{
  "bias": "all",
  "init_std_qkv": 0.0225,
  "final_lr_fraction": 0.0,
  "doc_mask": true
}
MLP neurons of a small language model. Each row is named by its layer, matrix (up: input weights; down: output weights) and neuron, and shows model dimensions 0-63. Each number is 200 + 20 x the weight over its row's rms, rounded and kept within 0 to 999.
Before each neuron's rows, "fires in" lists the words (lower case) most often at its 100 highest values on Wikipedia text that the model never trained on.

fires in: "who", "which", "he", "that"
L7.up1020,201,181,207,203,229,177,189,189,190,183,159,210,162,197,236,201,184,200,211,216,187,198,217,185,211,170,190,194,198,198,188,235,213,200,221,178,216,173,242,198,214,222,230,239,192,225,197,192,194,208,197,182,193,179,214,270,206,206,167,186,215,163,203,208
L7.down1020,218,230,201,189,232,203,201,174,211,216,215,209,195,191,182,182,202,251,214,142,195,215,196,186,200,207,171,217,216,181,193,252,197,171,202,177,206,190,191,198,202,176,210,206,227,183,221,156,229,183,218,234,202,189,226,170,181,224,209,184,247,202,195,224

fires in: "who", "which", "that"
L7.up128,183,186,178,196,223,202,198,156,159,191,151,200,167,192,206,210,204,197,218,198,183,198,194,186,171,197,215,204,198,202,198,198,191,190,199,200,166,195,176,215,164,203,223,237,158,207,211,186,190,226,199,201,167,218,215,209,206,215,192,189,217,188,209,226
L7.down128,202,213,201,181,217,194,200,204,190,200,182,189,197,177,164,186,182,221,223,223,170,202,200,215,212,201,221,196,179,181,192,202,194,210,183,219,211,190,220,194,180,202,167,233,182,176,170,215,183,192,178,200,220,202,241,241,196,162,188,238,215,207,205,213

fires in: "2008", "2003", "2004", "2007", "2005", "2002"
L9.up771,199,195,182,185,210,194,225,207,179,191,170,190,183,186,187,239,192,201,183,213,190,199,180,215,216,181,216,197,245,190,201,241,176,174,210,186,161,190,220,202,179,195,217,197,173,199,177,205,216,183,211,203,155,257,217,173,216,195,191,178,192,177,215,180
L9.down771,206,203,212,203,195,210,206,216,207,170,244,223,213,164,167,191,193,230,197,176,214,195,210,165,221,213,184,213,185,209,217,195,207,211,206,180,194,195,224,202,194,221,173,188,181,238,219,185,206,200,241,214,201,202,199,206,183,181,195,158,248,180,210,203

fires in: "and", "what", "but", "or"
L11.up891,220,161,186,192,226,191,172,185,204,218,190,212,242,186,195,201,204,228,213,199,161,195,205,201,216,209,177,183,171,188,209,246,167,223,183,234,188,238,161,208,248,225,212,214,237,215,195,191,233,206,194,207,223,227,184,233,195,194,159,191,189,209,202,191
L11.down891,169,179,189,200,212,187,189,197,195,217,189,167,198,199,181,181,157,206,198,233,222,186,197,216,193,205,201,179,180,223,162,197,218,191,218,194,207,167,208,212,248,194,208,176,220,198,192,190,188,223,172,217,184,204,194,210,184,209,166,193,180,200,118,206

fires in: "that", "of", "filled"
L10.up679,194,189,179,189,192,196,189,192,193,181,196,238,189,188,230,219,214,219,261,212,175,170,203,165,210,225,178,224,203,172,228,185,184,203,224,207,191,189,208,228,213,183,166,192,200,217,216,221,235,219,158,204,189,225,183,217,224,209,212,213,199,198,202,234
L10.down679,158,220,206,221,167,178,188,181,191,214,183,189,167,203,170,186,192,203,188,203,226,198,183,209,215,212,208,200,191,166,188,213,183,171,177,206,171,219,224,183,202,202,176,234,168,232,210,170,198,200,197,196,204,181,192,198,182,230,205,152,216,189,153,213

fires in: "it", "its"
L3.up656,231,189,203,208,202,210,199,199,209,172,185,199,183,195,196,193,216,212,209,202,184,177,197,193,224,153,198,197,198,194,169,201,200,163,215,197,170,206,225,215,191,193,165,230,198,214,202,171,200,215,217,199,169,184,204,216,215,213,184,197,214,205,200,202
L3.down656,215,166,191,205,179,169,172,191,210,211,193,200,198,193,233,184,233,236,201,206,184,159,197,192,205,201,168,201,225,192,186,243,202,189,214,222,158,199,179,199,217,191,205,201,186,220,206,216,216,231,206,191,174,187,198,200,221,242,211,195,198,255,223,233

fires in: "at", "attended"
L4.up603,155,183,276,189,186,189,201,215,186,187,171,207,220,212,157,192,205,178,182,186,209,230,193,197,207,160,192,199,215,170,206,213,194,175,179,186,218,190,242,201,183,216,194,202,181,188,204,195,216,171,191,189,190,207,188,230,200,215,179,162,221,178,202,202
L4.down603,177,176,244,204,194,190,214,203,203,201,184,195,192,192,183,195,200,183,177,211,182,170,202,209,219,192,226,201,223,216,192,220,198,177,195,198,202,217,227,176,215,227,215,196,212,224,242,202,196,243,172,226,239,191,195,183,171,190,183,212,197,199,213,202

fires in: "and", "but", "his", "then", "as"
L10.up410,195,199,173,185,193,220,228,235,200,229,170,194,202,184,245,188,167,207,200,196,185,175,155,207,206,197,210,206,214,202,205,203,165,186,191,195,192,179,203,169,229,186,157,216,241,210,227,176,195,230,209,209,201,222,187,199,210,208,184,174,189,204,187,181
L10.down410,215,216,208,208,217,230,171,206,205,187,174,231,187,175,180,184,222,196,198,199,230,207,191,173,188,171,213,205,208,223,187,215,222,240,192,189,192,199,214,239,182,204,217,186,199,194,191,189,193,181,192,206,212,207,215,187,196,199,198,225,169,184,86,216

fires in: "a", "he", "an", "the", "this"
L9.up492,206,170,224,242,164,209,234,208,231,195,191,177,196,209,201,191,209,194,190,192,199,176,184,164,206,226,197,193,186,215,150,233,189,234,198,157,197,191,190,173,232,185,166,199,198,184,199,206,230,183,201,161,162,218,217,233,192,207,194,150,216,207,197,189
L9.down492,180,201,195,241,233,166,226,190,150,166,221,164,216,175,193,211,217,197,221,217,195,200,205,195,193,211,190,220,206,192,207,208,202,195,214,206,200,216,192,226,161,244,208,213,194,205,222,186,189,198,197,195,201,178,205,182,174,168,175,183,171,244,153,211

fires in: "was", "is"
L9.up893,209,186,202,208,207,155,195,209,186,156,195,198,186,231,201,244,203,160,208,229,199,161,204,196,229,158,205,181,231,203,228,186,214,179,200,176,199,213,179,199,205,200,208,217,215,151,241,161,193,223,196,191,211,199,175,190,207,224,193,196,216,187,204,180
L9.down893,201,208,216,232,219,172,212,239,202,180,177,203,220,211,218,197,181,208,177,223,187,211,174,214,220,204,221,220,205,187,237,192,164,187,232,163,218,220,184,158,195,171,180,215,215,207,241,175,209,187,200,211,207,200,208,194,186,221,204,175,195,156,180,181

fires in: "also", "not", "then", "to", "and"
L7.up189,194,168,212,236,203,183,197,212,154,175,188,200,187,135,223,171,211,160,261,220,174,205,204,190,198,210,279,189,208,224,229,236,203,188,209,204,236,195,197,204,225,218,190,232,213,176,208,170,204,190,208,199,203,177,182,238,193,150,188,191,202,174,207,225
L7.down189,195,231,182,190,197,221,196,155,197,231,155,209,184,203,191,177,215,219,165,176,189,224,196,196,219,187,185,208,218,223,172,201,186,224,222,193,189,206,208,187,177,181,220,206,216,216,199,209,180,209,183,198,200,211,180,224,194,206,201,232,182,199,196,210

fires in: "a"
L7.up239,234,205,198,206,178,229,205,205,188,187,195,199,217,195,252,205,212,232,209,205,189,199,208,198,243,200,205,178,206,219,211,215,191,197,197,176,177,189,191,181,213,205,212,202,224,197,198,209,210,185,206,172,219,200,202,217,149,220,190,159,205,226,208,186
L7.down239,198,164,176,184,216,181,184,194,191,188,244,216,186,203,202,202,190,181,218,206,188,220,200,179,177,225,240,206,208,197,234,223,185,213,202,171,209,152,214,166,171,191,213,184,194,193,223,193,196,231,186,181,214,186,222,161,230,158,195,202,214,191,205,190

fires in: "at", "except", "loyola", "atlas", "locomotive"
L4.up257,157,189,227,205,187,183,229,203,191,203,188,187,172,194,153,198,221,182,190,205,200,227,205,182,220,171,178,197,193,232,152,221,204,203,172,230,190,177,176,199,183,210,182,196,162,200,220,228,225,211,202,203,203,202,185,197,205,204,161,170,199,167,211,198
L4.down257,206,144,247,189,217,175,215,198,190,208,198,201,207,171,199,204,197,168,208,204,201,208,201,208,199,191,188,188,196,204,164,228,193,172,209,197,208,182,220,173,183,209,224,189,192,215,215,201,227,227,161,219,171,213,173,191,191,186,235,165,190,192,225,204

fires in: "but", "which", "that", "though"
L11.up960,195,165,177,197,221,203,192,211,227,240,166,215,207,178,174,220,209,223,217,201,195,184,195,162,194,196,217,176,175,215,198,238,186,227,193,192,179,215,197,202,184,207,215,195,221,206,188,181,169,216,229,188,207,183,182,213,201,188,172,192,186,180,201,226
L11.down960,162,171,215,192,232,185,148,212,209,175,211,183,177,195,161,143,171,197,212,220,216,176,172,206,199,199,218,202,213,194,212,174,216,217,176,210,192,185,172,226,190,194,190,163,183,210,186,193,183,207,173,224,211,178,213,202,178,197,174,209,201,164,147,220

fires in: "at", "as", "what", "than", "that"
L4.up62,175,197,202,200,176,192,190,211,185,185,205,205,206,169,202,213,209,205,213,209,187,233,203,193,221,205,195,186,183,187,211,210,197,180,207,207,184,208,222,193,187,208,204,197,166,212,233,191,192,219,180,237,176,228,170,242,181,217,190,158,247,181,194,212
L4.down62,183,198,212,196,176,258,180,193,217,220,217,190,197,207,176,228,192,218,180,224,157,233,197,197,182,208,218,179,187,191,215,217,194,210,197,187,233,184,195,212,205,181,188,207,198,177,197,193,203,196,199,260,238,183,188,221,212,209,144,207,205,221,211,225

fires in: "from"
L7.up188,255,201,210,206,191,181,209,202,199,185,189,194,191,196,197,242,194,157,228,196,218,184,206,190,199,209,202,191,207,167,229,216,202,193,176,194,212,192,214,215,207,236,189,185,182,192,219,196,227,190,174,207,196,210,217,201,192,181,209,187,216,193,204,210
L7.down188,206,256,220,181,191,215,192,198,213,216,185,206,233,218,189,233,193,187,194,205,206,185,197,206,207,160,171,203,232,183,204,174,200,252,195,215,185,213,180,200,205,208,233,199,187,192,173,207,240,197,218,195,207,193,179,184,213,204,201,201,185,230,215,218

fires in: "as", "in", "at", "his", "during"
L9.up277,214,158,174,202,182,170,229,207,186,174,211,173,191,193,239,177,216,235,221,222,189,204,191,202,234,183,204,223,184,204,211,230,186,206,190,174,185,152,188,197,190,214,211,252,228,190,236,192,238,196,228,201,220,189,245,204,201,219,192,191,197,178,193,193
L9.down277,169,196,200,204,192,171,196,184,221,170,196,185,185,215,179,200,185,170,214,170,243,217,203,229,205,220,200,193,183,172,194,229,242,180,176,202,214,237,238,179,183,233,186,189,201,199,204,205,199,179,182,195,201,221,227,217,198,152,210,242,216,173,170,181

fires in: "up", "out", "output"
L2.up490,234,223,191,176,185,225,166,219,170,205,198,214,223,247,160,186,195,188,210,204,195,239,202,189,183,192,228,199,182,192,219,200,202,202,202,161,188,186,195,185,225,189,215,231,174,179,186,202,238,188,226,203,193,184,206,210,186,215,225,190,221,188,198,235
L2.down490,196,220,193,195,214,199,195,212,176,181,171,205,222,216,231,227,161,172,195,157,241,237,195,186,154,194,208,194,191,152,226,184,201,165,219,159,236,193,189,167,213,201,211,187,189,185,192,190,239,198,187,208,244,185,220,191,206,169,200,192,185,165,216,214

fires in: "that", "who", "which"
L4.up542,172,201,208,200,220,222,170,193,179,138,179,206,199,150,196,239,196,167,233,186,168,211,189,196,198,204,200,212,200,178,216,217,195,215,211,214,165,216,202,238,197,206,227,211,189,216,211,203,211,208,203,196,167,203,203,221,218,232,199,201,232,206,200,193
L4.down542,189,216,214,208,226,215,176,190,171,240,195,178,177,217,171,243,185,240,153,235,136,198,205,200,197,183,171,203,187,180,188,212,196,206,205,192,201,200,198,160,181,171,229,187,225,195,223,180,211,223,237,242,213,224,223,236,192,192,208,219,205,206,189,232

fires in: "of", "in", "at", "after", "on"
L9.up575,218,197,218,179,209,175,197,225,181,155,193,196,185,195,223,230,173,179,202,244,186,208,211,198,225,177,187,188,222,195,213,197,211,223,176,213,187,157,185,172,230,200,198,194,182,178,209,200,222,180,187,213,186,197,224,240,172,205,204,186,218,221,200,185
L9.down575,225,191,238,167,224,173,219,218,170,192,210,227,239,217,190,226,175,196,178,166,207,160,205,198,220,189,165,195,184,196,184,198,219,207,193,210,202,202,193,195,180,199,187,247,181,223,205,187,209,176,195,190,210,171,218,204,204,231,170,189,174,221,185,198

fires in: "was", "during", "took", "in", "were"
L9.up680,228,191,144,173,164,183,203,219,196,202,221,198,223,201,202,229,226,180,198,222,191,197,193,186,208,173,180,178,225,195,205,205,188,168,194,209,191,177,188,204,223,210,155,187,212,175,174,184,250,227,213,166,173,199,184,198,194,187,218,171,187,173,207,196
L9.down680,205,193,202,193,199,188,224,197,235,214,222,200,196,214,204,169,187,193,192,195,210,186,200,218,193,204,167,190,206,204,164,200,180,201,168,225,175,178,177,213,203,208,206,194,195,194,178,220,196,180,171,221,174,203,198,180,194,195,223,214,176,197,244,204

fires in: "with", "under", "as", "genus", "by", "joined"
L9.up23,162,165,188,201,198,186,212,232,198,170,188,167,181,209,259,196,211,224,215,198,218,219,207,180,196,202,214,193,183,194,208,213,206,221,184,211,184,204,188,185,192,195,188,216,154,179,229,225,214,179,217,190,188,216,206,219,198,219,201,175,174,183,204,207
L9.down23,186,221,216,219,205,199,210,177,176,188,167,161,197,174,185,238,218,160,168,212,183,199,212,217,201,179,228,182,207,217,216,216,215,163,188,246,169,197,191,208,214,187,214,216,212,199,201,229,169,210,219,201,158,209,211,185,200,194,228,177,230,203,203,162

fires in: "of", "on", "under", "for", "in", "over"
L11.up533,220,184,223,171,187,204,176,253,189,173,228,216,206,217,189,222,206,229,232,243,221,217,233,187,197,190,201,171,188,188,228,216,182,208,162,231,190,174,204,215,214,160,200,204,183,189,244,219,214,192,179,192,186,209,217,223,221,213,192,203,193,175,192,179
L11.down533,193,215,204,201,219,200,215,210,234,228,204,181,205,204,200,198,194,184,194,194,242,220,218,228,211,239,208,189,193,220,179,210,208,193,187,186,196,204,191,202,202,193,196,187,205,170,248,218,179,210,207,197,194,200,196,211,202,186,198,167,194,171,62,202

fires in: "the", "of", "guna", "indonesia"
L10.up375,209,200,181,206,192,211,234,213,208,201,177,244,183,198,211,202,192,212,201,191,174,177,212,204,176,209,230,176,229,226,195,222,160,194,217,212,204,181,200,180,184,185,147,196,203,210,227,200,189,214,241,185,213,219,202,219,152,187,210,214,199,188,201,180
L10.down375,213,197,230,174,234,196,174,217,185,200,231,200,213,180,192,235,191,221,221,210,165,224,207,189,194,189,186,173,223,196,203,201,185,179,191,197,203,217,205,198,204,224,187,205,165,207,160,201,182,192,197,212,210,214,217,233,217,169,229,160,206,213,165,218

fires in: "the", "he", "it", "a"
L7.up399,204,210,183,179,194,218,183,158,154,181,176,209,193,200,237,220,187,219,168,221,228,192,198,183,197,189,196,202,210,241,186,212,192,181,179,218,190,205,219,244,186,224,195,206,202,195,245,191,202,202,173,166,227,222,204,232,209,224,163,202,200,198,218,206
L7.down399,187,215,225,205,219,195,162,164,218,216,189,179,152,181,213,243,197,195,174,193,187,172,210,183,222,203,191,202,193,182,198,222,214,231,219,228,191,231,213,184,180,211,214,196,195,218,178,187,210,230,221,221,177,212,224,204,231,217,177,174,183,193,205,184

fires in: "school", "university", "stadium", "center", "college", "field"
L9.up800,212,221,219,186,212,223,200,200,197,200,197,215,191,192,206,205,211,178,219,217,182,195,191,214,219,138,171,171,175,212,141,266,177,201,198,199,187,220,206,225,215,234,173,205,191,175,207,192,237,183,178,185,184,196,182,225,209,203,226,185,192,205,212,200
L9.down800,204,196,220,203,245,181,224,191,211,197,173,221,197,240,215,215,181,192,244,186,220,191,203,181,179,155,210,220,212,185,204,177,243,207,192,171,173,230,202,213,179,220,205,239,165,231,171,198,223,194,206,241,242,211,206,175,204,214,223,224,169,232,196,181

fires in: "as", "and", "but", "after", "so", "until"
L10.up726,208,146,196,184,203,232,196,232,181,235,189,182,214,186,204,194,198,178,223,224,177,212,183,207,182,184,172,192,202,181,197,213,191,199,161,220,227,184,170,193,234,166,187,195,217,184,238,213,220,240,218,242,175,176,186,215,227,194,164,150,228,206,199,185
L10.down726,197,203,171,181,217,236,188,194,187,208,214,152,200,203,203,216,204,214,187,230,196,193,158,217,212,197,217,194,230,203,197,205,177,170,211,172,193,172,182,173,181,207,216,178,182,207,205,213,185,225,196,189,205,199,209,208,213,165,185,204,202,207,76,218

fires in: "the", "of", "a", "as"
L11.up286,198,164,200,196,166,200,196,231,219,193,192,180,185,193,223,189,178,205,210,171,205,191,215,191,209,204,209,209,184,230,168,232,195,171,188,199,192,168,199,184,221,195,175,220,224,172,212,165,224,227,213,198,212,194,224,232,184,193,192,224,184,167,189,136
L11.down286,184,198,201,205,218,210,209,174,190,179,196,184,199,201,199,211,203,203,201,190,197,211,204,213,188,219,187,196,181,202,194,179,189,182,187,210,190,208,197,213,173,217,192,188,193,212,221,203,198,195,206,190,177,188,190,199,221,211,220,193,197,208,15,224

fires in: "out", "under", "output", "outdoor"
L4.up448,196,218,158,183,193,216,185,239,213,213,190,196,223,187,224,209,236,202,224,254,201,233,186,176,187,185,258,185,188,224,203,228,195,199,215,190,186,179,207,194,187,193,217,204,171,228,197,201,228,194,211,173,177,196,218,210,191,190,242,189,196,161,216,204
L4.down448,209,189,237,185,205,223,177,214,168,199,164,196,205,164,222,209,208,179,181,190,212,197,191,193,192,185,209,207,210,196,215,198,188,153,196,221,247,176,228,178,183,199,209,183,208,177,231,183,214,202,191,184,224,192,203,217,219,193,204,208,197,163,228,187

fires in: "10", "1", "11", "12", "14", "18"
L11.up363,201,195,174,212,174,163,197,225,202,191,194,205,193,190,221,181,229,200,225,210,190,229,194,180,185,171,214,197,220,242,189,245,213,188,220,191,178,179,182,182,227,174,223,220,192,193,231,188,192,204,197,204,193,167,197,224,227,227,192,169,256,218,208,198
L11.down363,240,228,199,184,223,202,189,196,214,217,194,243,207,171,178,178,189,250,208,196,242,204,192,189,199,188,199,220,173,198,192,221,197,199,205,149,191,208,171,235,203,169,208,194,159,195,185,192,213,203,168,218,181,173,222,195,240,194,196,214,193,186,199,186

fires in: "of", "by", "at", "with", "between"
L10.up25,204,195,197,181,189,169,211,238,194,201,190,205,171,208,222,203,204,198,235,217,218,204,201,193,239,202,193,165,208,183,210,205,197,214,177,212,185,168,202,203,217,181,202,195,153,169,221,208,234,177,177,220,167,209,174,219,222,198,170,180,246,158,205,178
L10.down25,160,209,190,192,218,209,214,202,200,210,205,235,206,192,219,200,215,184,207,188,206,194,186,206,173,207,181,200,183,233,192,187,190,162,187,171,164,199,215,206,191,224,213,219,232,161,211,232,199,205,186,214,189,165,226,177,222,181,210,200,216,212,176,191

fires in: "of", "cameo"
L7.up506,219,160,202,183,235,187,217,208,185,215,196,212,200,200,222,221,195,201,177,250,205,208,189,189,171,172,228,204,205,209,190,199,192,196,213,219,205,214,210,208,178,202,167,181,195,185,201,215,180,224,192,220,186,242,215,224,190,178,222,209,191,223,209,226
L7.down506,204,198,209,213,190,177,188,190,177,211,231,204,200,210,206,227,201,202,206,212,179,215,193,202,239,167,197,217,225,205,221,165,199,184,178,193,191,188,183,210,184,205,190,217,193,180,200,195,181,200,189,184,201,196,229,226,221,206,226,205,159,174,187,179

fires in: "of", "for", "in", "to", "at"
L7.up398,222,189,213,201,192,207,184,193,194,188,210,196,195,183,229,209,184,208,224,227,188,209,209,193,236,170,203,191,219,186,218,255,199,201,210,203,173,169,238,200,222,205,218,170,171,214,231,216,221,228,159,219,217,182,221,231,248,206,196,205,225,198,204,193
L7.down398,181,221,190,202,229,202,200,199,164,210,181,189,171,206,217,193,169,170,214,208,211,230,200,217,189,233,234,214,191,207,205,193,201,154,170,166,198,193,192,182,200,228,163,208,211,182,230,218,174,212,234,212,182,206,218,207,188,190,218,198,145,174,169,170

fires in: "it", "who", "he", "this", "its"
L7.up499,184,187,206,202,217,202,205,196,217,200,134,208,211,181,205,224,203,201,166,199,188,159,201,190,204,193,171,209,196,210,158,223,193,202,218,159,214,236,210,216,181,202,199,211,193,213,201,188,233,230,181,202,202,239,195,212,214,216,192,195,194,208,205,193
L7.down499,198,202,205,174,201,165,187,158,226,249,235,216,193,225,201,176,243,228,206,168,212,207,201,183,202,198,154,221,228,204,209,208,202,212,227,200,205,198,211,214,204,185,186,205,208,208,187,201,199,211,205,244,171,201,216,212,228,213,184,178,222,205,199,216

fires in: "and", "or", "a", "an", "to", "were"
L10.up254,223,162,185,211,200,185,194,257,197,178,170,190,223,180,205,187,178,215,226,202,212,166,184,206,204,193,202,179,202,226,211,196,177,204,188,167,178,179,217,190,207,202,205,217,220,209,181,161,208,216,211,213,178,183,213,208,225,188,203,193,167,195,200,186
L10.down254,175,189,215,205,232,200,184,177,174,213,180,209,209,192,218,193,191,206,185,186,170,211,228,157,194,201,177,197,208,196,214,186,195,223,230,158,189,209,177,190,220,168,214,211,181,211,195,193,169,210,204,225,208,220,204,239,215,247,206,195,174,193,198,232

fires in: "the", "except"
L9.up258,214,190,189,215,168,205,211,213,219,204,211,189,189,222,207,203,205,204,194,198,199,203,201,171,197,209,197,198,204,201,190,173,213,196,181,191,234,208,209,210,209,207,189,199,198,168,244,201,212,182,201,184,217,225,172,229,208,224,193,173,148,176,199,188
L9.down258,189,192,175,196,182,201,207,208,195,191,161,181,183,170,210,203,205,176,188,229,193,218,200,182,201,224,186,195,170,223,179,149,201,169,202,188,190,187,219,226,176,182,237,204,202,211,207,210,238,195,210,206,204,216,238,212,199,166,197,226,221,194,152,187

fires in: "not", "to", "can", "also", "would"
L11.up169,210,169,209,203,211,189,201,185,211,160,185,213,200,196,177,252,201,185,225,204,188,190,213,187,221,196,210,197,209,193,199,190,198,174,180,181,244,225,197,224,205,208,210,247,201,188,171,172,197,247,218,188,222,153,205,201,214,177,185,206,189,177,200,216
L11.down169,212,161,174,193,200,172,219,195,184,202,191,200,184,180,216,212,209,216,240,170,196,192,239,199,253,232,204,211,214,235,146,198,203,217,233,191,176,192,189,197,201,190,217,224,213,209,232,161,176,195,203,204,187,201,207,221,194,169,197,203,197,190,127,203

fires in: "up", "along", "off", "met"
L3.up277,177,220,220,181,156,203,184,232,165,198,204,201,230,203,164,205,209,189,206,179,235,226,205,197,187,180,179,199,191,173,214,224,201,216,188,177,176,202,219,203,231,207,201,203,197,213,200,175,262,186,234,208,173,229,193,208,202,217,239,173,234,197,200,205
L3.down277,170,182,173,181,195,188,204,194,195,166,186,209,222,243,214,221,230,196,172,185,239,212,197,198,185,188,237,198,186,138,170,177,200,202,208,189,182,162,217,208,196,203,147,215,184,219,216,192,219,195,208,196,167,189,190,205,144,198,205,205,217,205,227,207

fires in: "for", "apps", "seats", "directed", "votes"
L7.up790,188,198,227,208,215,179,206,220,193,168,193,204,168,182,213,200,210,208,208,236,203,191,198,202,197,170,200,196,239,171,189,220,199,194,177,208,180,188,212,185,201,243,215,187,231,198,180,234,248,202,214,194,160,184,199,195,206,164,199,182,188,159,198,187
L7.down790,185,142,210,181,199,178,204,168,207,226,200,181,182,205,167,176,212,213,208,200,218,181,195,201,195,196,175,208,207,206,208,162,193,210,208,229,197,200,232,170,151,182,239,219,244,215,196,222,187,236,214,210,171,226,202,176,193,215,191,221,186,216,221,205

fires in: "10", "2010", "11", "100", "2011"
L11.up699,203,215,214,185,151,192,198,242,193,203,159,164,173,207,248,203,180,202,208,217,206,227,209,218,181,219,265,207,212,237,214,205,200,183,214,188,174,176,219,176,233,192,178,207,182,192,198,179,190,230,205,220,191,219,203,189,199,233,210,193,238,225,202,196
L11.down699,216,162,189,195,230,185,186,193,189,182,214,216,201,186,198,184,174,193,195,218,211,206,193,209,211,174,205,170,165,213,197,195,180,211,174,206,244,189,224,217,209,192,191,185,193,188,200,182,211,214,228,186,194,221,217,219,207,196,219,221,180,150,178,233

fires in: "a", "to", "can", "is", "as"
L10.up80,191,160,178,216,184,205,212,184,215,173,198,185,248,216,194,214,206,212,248,205,198,167,187,211,228,183,243,171,190,205,166,214,192,200,214,183,193,203,216,190,248,191,195,249,214,142,218,203,237,220,223,188,223,215,209,210,194,212,179,207,219,193,199,213
L10.down80,192,223,235,194,215,178,205,179,180,177,218,208,199,219,203,216,196,187,213,217,227,228,188,186,193,206,210,215,198,208,225,212,218,205,180,197,204,198,199,175,192,211,193,147,223,207,187,184,200,207,228,201,163,186,212,200,230,205,169,157,185,180,150,183

fires in: "at", "under"
L7.up630,222,174,191,196,186,190,214,199,188,182,205,186,216,194,204,198,180,148,182,213,229,228,201,184,231,170,215,185,180,215,206,206,192,188,210,201,214,167,225,201,213,179,228,201,147,203,225,172,214,181,197,191,201,207,218,195,196,200,185,181,184,173,206,194
L7.down630,182,187,247,193,205,249,187,210,214,211,214,216,237,194,203,232,175,212,180,214,203,237,194,193,190,215,187,183,195,166,205,165,190,178,199,204,207,203,228,206,193,234,200,198,182,240,257,209,226,235,199,201,200,176,180,198,192,196,191,210,205,223,238,191

fires in: "of", "at", "for"
L10.up86,200,174,207,175,190,209,194,230,181,175,175,214,197,185,220,228,240,195,239,218,204,232,191,193,200,204,228,189,191,186,206,189,178,236,243,160,209,173,178,210,204,194,182,191,200,219,205,227,214,228,167,209,214,205,207,210,205,232,191,175,160,189,196,203
L10.down86,213,240,238,190,206,192,198,223,202,191,194,176,195,193,212,209,187,188,184,213,205,226,211,201,204,211,219,214,187,202,192,209,189,174,189,191,174,199,197,192,192,219,177,209,207,181,243,226,182,239,205,215,184,196,179,210,195,186,194,184,196,172,81,190

fires in: "the", "his", "her"
L7.up962,197,198,193,189,184,177,199,218,227,209,187,193,209,188,198,175,221,197,228,195,216,198,197,186,226,202,190,205,218,232,166,187,188,189,181,191,171,183,243,201,215,180,196,184,216,179,227,205,241,206,227,191,214,213,202,198,177,191,211,135,215,203,199,190
L7.down962,182,188,203,204,231,220,222,199,184,153,198,208,205,184,172,208,198,215,211,214,252,236,189,179,181,203,202,205,167,240,179,211,199,168,184,200,220,200,225,211,151,238,190,210,169,234,207,211,196,203,183,191,210,192,185,191,231,206,208,267,190,204,156,195

fires in: "such", "is", "also", "not", "known", "formerly"
L11.up476,201,194,157,223,209,179,238,211,198,165,182,220,194,204,226,230,224,216,239,200,204,178,208,202,213,198,187,186,211,190,199,216,187,194,168,187,227,198,169,174,224,230,215,236,223,173,221,163,217,212,190,192,216,170,187,198,214,227,180,150,195,183,202,179
L11.down476,203,225,222,188,219,177,139,205,216,208,200,182,201,180,199,228,166,210,216,202,234,199,194,197,202,200,220,193,205,211,189,194,196,201,229,189,177,223,192,172,190,185,190,192,193,189,212,192,223,220,212,177,199,193,203,195,216,206,196,195,170,203,154,181